MLP neurons of a small language model. Each row is named by its layer, matrix (down: output weights) and neuron, and shows model dimensions 208-271. Each number is 128 + 32 x the weight over its row's rms, rounded and kept within 0 to 255. A neuron's up and down rows have the sign that makes its largest values positive.
After each neuron's rows, "fires before" lists the tokens most often just after its 100 highest values on Wikipedia text that the model never trained on.

L5.down53 [143 169 111 138 170 106 134 151  69  66 104 170 162 156 157  66  94 160 123 161 152 121 103 144 221 141 133  60  92  92  98  93 126 143  87 109 136 148 108 127  63 167 158 119 147  88 152 127  75 154  88 110 113 109 178 141 178 132 162 164 120 146 153  85]
fires before: "%", " |", "er", ";"

L4.down39 [101 166 126 137 107 166 174 111 116 107 184 116 125 149 136 115 134 126 113 171  83 125 114 118 115 124  90 147  63 104 143  83 136  80  91 154 125  93  77 151 118  82 162 111  90 113 122 175 110 135 135  94  98 121 178 152 115  53  94 128 162 133 120 114]
fires before: "\n", "\n\n"

L4.down691 [136 129 178 123  95 144 132 152 116 107 119 111 145 127 145 110 115 101 133 159 105 104  96 132 108 116 161 157 126  65 138 127 132 123 123 141 206 141 106 114 175 132  81 197 102 111 128 101  81  82 115 114  80 130  90 172 202 133 125 162  79 105 145 112]
fires before: " (", " ", "s", " App"

L6.down192 [ 56 112 135  97  95 139  77 127 117  85  81 115 146 125 102  88  90  65 153 116 128 110 142 101 128 155 134 153 131 157 131  96 143 160 117 179 108 109 109 180 119  72 159 151  96 162  91 144 148 140 148 103 136  96 154  95 105 106 114 215 163 105 125 148]
fires before: " ", "|", " |", " D", "op", "|---|"

L2.down274 [144 123 111 141  99 106 153 133 145 142 137  89 129  99 129 126 173 146  94 104 121  89 125 140 116 129 112 150 105 167 123 134  89  79 137  93  99 129  83  96 117 111 160 100 173  52 131 113 146 171  68 196 133 151 157  79 187 119 164 141 131 150 152 106]
fires before: "ist", "em", "ended", "ister", "levision", "end"

L2.down696 [120 117 102 107 129 145 102 174 111 136 118  81  61 141 143 122 176 121 107 115 155 124 120 144 168 143 145 154 122 149 140 124 132 167 182 131  91 119 112 155 120 128 157 118 128 103 118 181 165 108 130  80 112 114 129  81 120 105  88 108 108 133  88 102]
fires before: "-", "==", " ", "In", "T"

L6.down751 [150 111 177 143 166 146 117 147 128 168 108  88 188 184 137 103 201 137 126 174 162 147  96 142 138  90 181 111 146 138  89 132 119 105 124 117  90 103 111 141 184  98 125 112 135 149 119 131 125 153 135  95 158 208 209 104 123  92 173  80 135 170 210  98]
fires before: "s", "b", "in", "c", "ther"

L8.down158 [140  90  84  94 116  76 194 154 160 130 123 165 155 132  92 107 138 125 158 188 143 105 150  80 148 155  85 149 101  73 148 135 167 113 154 152 110 100 122 108  86 107  96 255 199 109 147 142 156 195 128 168 124 134  37 103 125 135 122 107 104 140  80 149]
fires before: "-", "le", "ck", "om", "les"

L5.down319 [147 118 102  90 100 119 162 161  85 127 103 192 123 150 155 135  84  72 119 139 138 106 148 120 121 169 134 144  84  52 112 136  87 108 183  91 107 135 157 134  74 167 164 113 146 114 139 118 151  95 128 116  88 128 167  94 163 106 174 153 153  93 122 137]
fires before: " ", "T", "+", ":", "E"

L2.down493 [108 120 121 134  73 118 187 105 150 159  96 115 105 122 121 190 102 162  77 115 192 105 184 130  90 127 101 205 137 158 172 110 129 130  87 135 106 176 102 116  72 157 156 123 132  74 105  91 122 182 133 161 137 146 139 155  85  68 149  85  79  88 137 119]
fires before: "ad", "av", "ain", "ack", "ig", "ains"

L4.down580 [107 105 100 167 154 126 159 174 141 112 141 184 182 115 142 147 153 162 155  93 153 146 115 103 126  59 147 137 158 130 138  95 100 117 133 139 168  97 123 150 215 186 164 171 146 167 185  96  66 153 121 112 107 124  70  60 138 147 166 134 108  99  83  91]
fires before: "|", "-", "on"

L2.down750 [ 73 144 161 160  97 113 136 216 136 143 105 107 176 157  94 198 185 125 170 129 110 156 181 118 106 164 122  81 156 153 152 167  69 140 165 148 111 107 162 144 134 131  93 165 145 140 141 129 112 116  57 118  94 144 147 130 162 127 105 172  90 142  95 141]
fires before: " States", "al", " Kingdom", "s"

L4.down720 [127 123 119  95 153 119 107 123 121 125  96  78 162 159 126 148  73 132 144 111 112 123 109 124  92 127 114 139 160 152 166 134 100 111 113 129 126 181  90 140  60 145 141 139 128  93 114  78 141  29 128 184 165 130 138 133 114 172 116 127 124 104 169 145]
fires before: "te", " (", "ister", "ist", "or"

L6.down38 [156  95  95 146 125 117 111 145  53 128 146 180 129 124 132 122 167 160 137  86 114  95 107 129  86 159 119 107  37 125 129 106 165 136 191 120 162 118  92 189 183 158 103 113 134  99 131 134 112 138 143 127  67 126 112 191 145  73 101 133 137 158  54 137]
fires before: " |", "ant", " v"

L4.down529 [175 145  78 142 114 101 167 133 133 111 136 107 150 161 100 135 100 169 128 124 146 103  45 164  82 121 145 225  77 134 144 105 128 100 149 127 179 105 116 165  95 181  96 126  80 114  93 127 103 134  76 140 142 133 124 161 133 155 135 179  89 192  93 101]
fires before: " |", ".", "}", "ict"

L8.down621 [164 169 121 108  80 141 107 147 122  70  91 127  98 126 152 153 127 143 161  89 174 149 185 117 146 128  76 123 175 125 129 140 111 101  72 118 143 112 124  85 131 155 136 162  69 184 159  83 126 146 114 172  54 162 145  84 124 113 157 101 114 156 113 153]
fires before: " |", " W", " P", " G", " Q"

L4.down641 [ 81 129  85 124 128 156 161  85 114 141 141 167 150 122 121 142 143 173  98 113 133 156 133 161 133 119 143 124 151  92 161 160 143 175  90 122  78 125 112 117 145 156  94 109  73 140 131 141 150 145 127 151 137 172  83 167 113 136 137 156  73 102 117 107]
fires before: " the", "m", "vious", "-", "ced"

L4.down678 [120  76 113  95 131 187 136 139 132 139 151 186 143 145 139 122 112  93  83 132 111 172 111  57 101 171 162 174 156 157  99 136  83  96 121 124 104 173 103  98 107 146 106 180 153  50 134 188 135 107 112 164 127 135  79 139  98 146 121 116 102 122 183 179]
fires before: " be", " not", " have", "al", " also"

L5.down314 [216 123 114 184 130  94 184 113  97 145 143 138 123  79  80 131 151 157 166 181 163 142 160 165 169 126 135 107  92  43 158  89  92 134 161 166  74 160  88 135 162 123 169 155 139 142 124  73 123 119 154  99 128 137 126 171 121 104 151 139 127  76 127 131]
fires before: ",", ".", " and", "s", " to"

L6.down546 [173 107 128 139 123 117 131 124  94 106 138 135 149 100  80 144 175 144 126 144 140 100 135 146 182  87  87  81 130  66 125 140 103 119 124 140 197 124  90 182 136 117 130 110 128 139 120 130 138 123 115  84 102 153 151 108 161  91 161 183 119 173  80 236]
fires before: "ist", "is", "es", "y", "ic", "ical"

L6.down750 [141 153 128 127  83 145  84 137 121 190 154 153 131 149 164 144 129 114 123 118 139 115 108 100 142  96 131 168  79 119 150 150  26 126 106 121  89 135 152 157 159 119 129 128 122 131 123 121 145 120 125  97 139 181  89 170 121 159 121 118  87 132 101 134]
fires before: "s", "al", "or", "t"

L5.down501 [125 156 119 146 111 121 142 171 212  98 112 137  97 132 118 137 144 161  91 153 158 118 111 118 123 109 129 143 142  64 137 138 164 168  96  35 107 118 126 155 143 161 137 133  90  88 165 205 174 108 163 143  65 138 202 142 152  85 148 152 152  98 110 114]
fires before: "-", "m", "vious", "ced", "c", "g"

L8.down518 [122 181 141  98 150 172 124 129 129  93 185 139 182 123  66  81  91  98  24  93 104 120  92 131 205 175 151 132 122 153 158 133 123 105 113 125 139  98 131  84 132 139 114 116 104  65 143 155 154 159  94 174 188  83  71 101 117 149 102  98  88  73 137 123]
fires before: " not", "ct", "es", " be", "ing", " have"

L2.down716 [ 69 202 173  73 129 180  94  93 131 161 142  85 139 101 100 117 138 113 113 157 193 110  99 156  69  68 165 131 134 118 137 180 113 160  83 174  95 133 165 208 153 113 148 143 110 134 117  97 198 122 147 151 102 155  93  96 126  72 135 141 168 149 126 107]
fires before: " (", "iam", "0", "\n"

L5.down570 [177  98 108  82 136  97  76 105 137 130  87 184 109 135 109 120  59  96 145 134 143 152 195 140  55  90 120 183 133 121 216 117 166 120 163 117 147  50 116 162 140 149 106  78 148  99  89 133 160 145 135 156 134 166 178 107 175  66 159 115 154 150 121 146]
fires before: "ic", "ical", "is", "ist", "ra", "er"

L4.down686 [120 128 116 149  88 145 151 138 102 159  65 108 168 146 155 149 134  82 141 140 166  88 116 117 161  73 126  38 102  37 152  98 125  89 112 169 136 124 125 161 168 131 127 146  83 136  85  97 199 108 166 134 190  84 146 117 165 152 124 174 113 133  86 172]
fires before: " |", ".", "%", ",", ";", " m"

L6.down452 [116 208 130 152 110 174 128  81 159 150 172 190 183  74  83  90  47 138  70 138  88 117 150  88 140 118  99 133 132 161 130 110 156 124 131 143 136 195 103 150 105  65 123 151 173 144 136 168 152 139 129 128 167 118 209 111 170 114 143 153  95 146 147 124]
fires before: "e", "t", "ital", "il", "ul", "he"

L8.down575 [107 174 143 204  80 184 126 106 113 122 141 148 105 201  98 171 140 132 119 135 155 115  70 146  97 166 103 143 202 165 145  89 131 105  74  70  88  89 112 127 149 117 148 135 122 178 191 192 133 145 138 125 131 122 118 152 106 109 114 198 117 146 124 157]
fires before: "ic", "ics", " ", "ical", "i"

L2.down552 [100 171 106 143 178 110 118 110 124 160 143 179 153 119  90 122 134 201 169 125 116 181 198 100 124 150 137 124 136 183 183 125  96 122 113  74 147 113 141 137 138 101 120 168 112 136 127  87 113 107 130 102 124  78  89 176 103 190  90 120 198 133  61 149]
fires before: "==", "===", "The", "In", "|", "A"

L4.down84 [ 65  82 139 156  88  88 127 158 181 110 153 150 165 106 167 138 135 106  94 171  91 130 109 150 152 145  90 105 132 141 146 149 149 114 154 136 157 155 143  95 129 110 148 152 118 100 117 143 125  52  94 123 133 103 148 148 112 129  90 170 102  60 110  94]
fires before: "earch", "ine", "se", "ear", "id"

L8.down140 [113 158 114 157  75 130 103 164 122 174 103 111 132 122 111  83 115 148 142 144 128 155 131 141 100 127 164 112 149 139  76 164 102  81 138 145 130 116 123 120 147 116 136 131 134 165 169 122 173 130 140 168 137  96 136 129 120 109 115 163  86 107 150  92]
fires before: "\n", "\n\n", " is", " and", " was"

L8.down201 [161 146 163 144 152 132  94 121 155 107 167 134 137 131 108 188 119 115 115 155 124 147 106 125 143 135 140 142 161 111 146 109 136 120 106 116 139  91 102 199 129 147 130 105 144 136 130 134 146  98 175  95 145 122 127 174 142 127 161  90 122 106 145 154]
fires before: "==", "\n", "urg", "\n\n", "In", "==="

L4.down159 [109 121 135 126 173 159  96 119 127  90 180 174 129 138 110 126 153 119 111 162 154 135 158 125 109  78 189 102 133 109 142 195 126 158  89 162 135 137 124 138 151 105 173  99 128 122 132  73 123 138 159 102 132 109 105  79 137 182 109 123 117 144 104 141]
fires before: "it", "on", "and", "qu", "un", "ission"

L6.down187 [ 99 137 172 112 132  62 131 153 115 121 131 152 127 128 146 151 150 137 129 114 166  67  95 161  79 144  89 147 138 176  94 127 124 106 172 157 116 132  82  98 201 114 140 191 164 118 124 116 144 182 136 108 144 102 120 156 120 120  99 137  71  91 110  78]
fires before: "t", "c", "ce", "to", "g"

L2.down293 [162 145  92 184 112  78 139  96 139 180 169 110 127 118 115 151  99 132 113 108 152 140 127 127 115  94 138 129  78 171 128 121 123 156  99  79 159 103 117 138 136 165 130 148 117 143  46 148 157 123 140 174  99 138 150 116  45 118 153 167  88 122 160  85]
fires before: "\n", "\n\n", "=="

L5.down353 [110 160 131 160 162 136 167 161 173 121 168 124 118 145 138 108 154 166 122 126 119 112 185  86 141  93 151 130 128 114 131 160 125 142  78 149 153 151 100 172  98 132 170  85 138 131 111  98  55 104 181 115  91 114 136 136 151 147 140 106 145  90 164 149]
fires before: "t", "ital", "s", "er", "les", "it"

L2.down186 [104 125  71 123 121 137 138 163  92 117 110 138 111 153 145 139 108 119 107 146 188 146 122 156 143  98 211 151 138 145  99 190 163  83 157 149 182 130  91 176 104 170 116 131 104  76 131 119 171 110 142 168 191 131 146 131 108  80 146 163 121 130 135 131]
fires before: "ound", "and", "ap", "oup", "id"

L6.down317 [136 139 150 194 166 107 160 129  58 136  86 104 177 146  32 131 162 183  94 155 157 114 147 163 159 140 189 146 137 114 179 143 169 135 154 153 133 103 148 107  72 182 125  72  68 103  90  81 152 162 165 126 154 154  85 167 127 160 105 137 117  90 134 110]
fires before: " ", "ound", "ess", "ad", "id", "ap"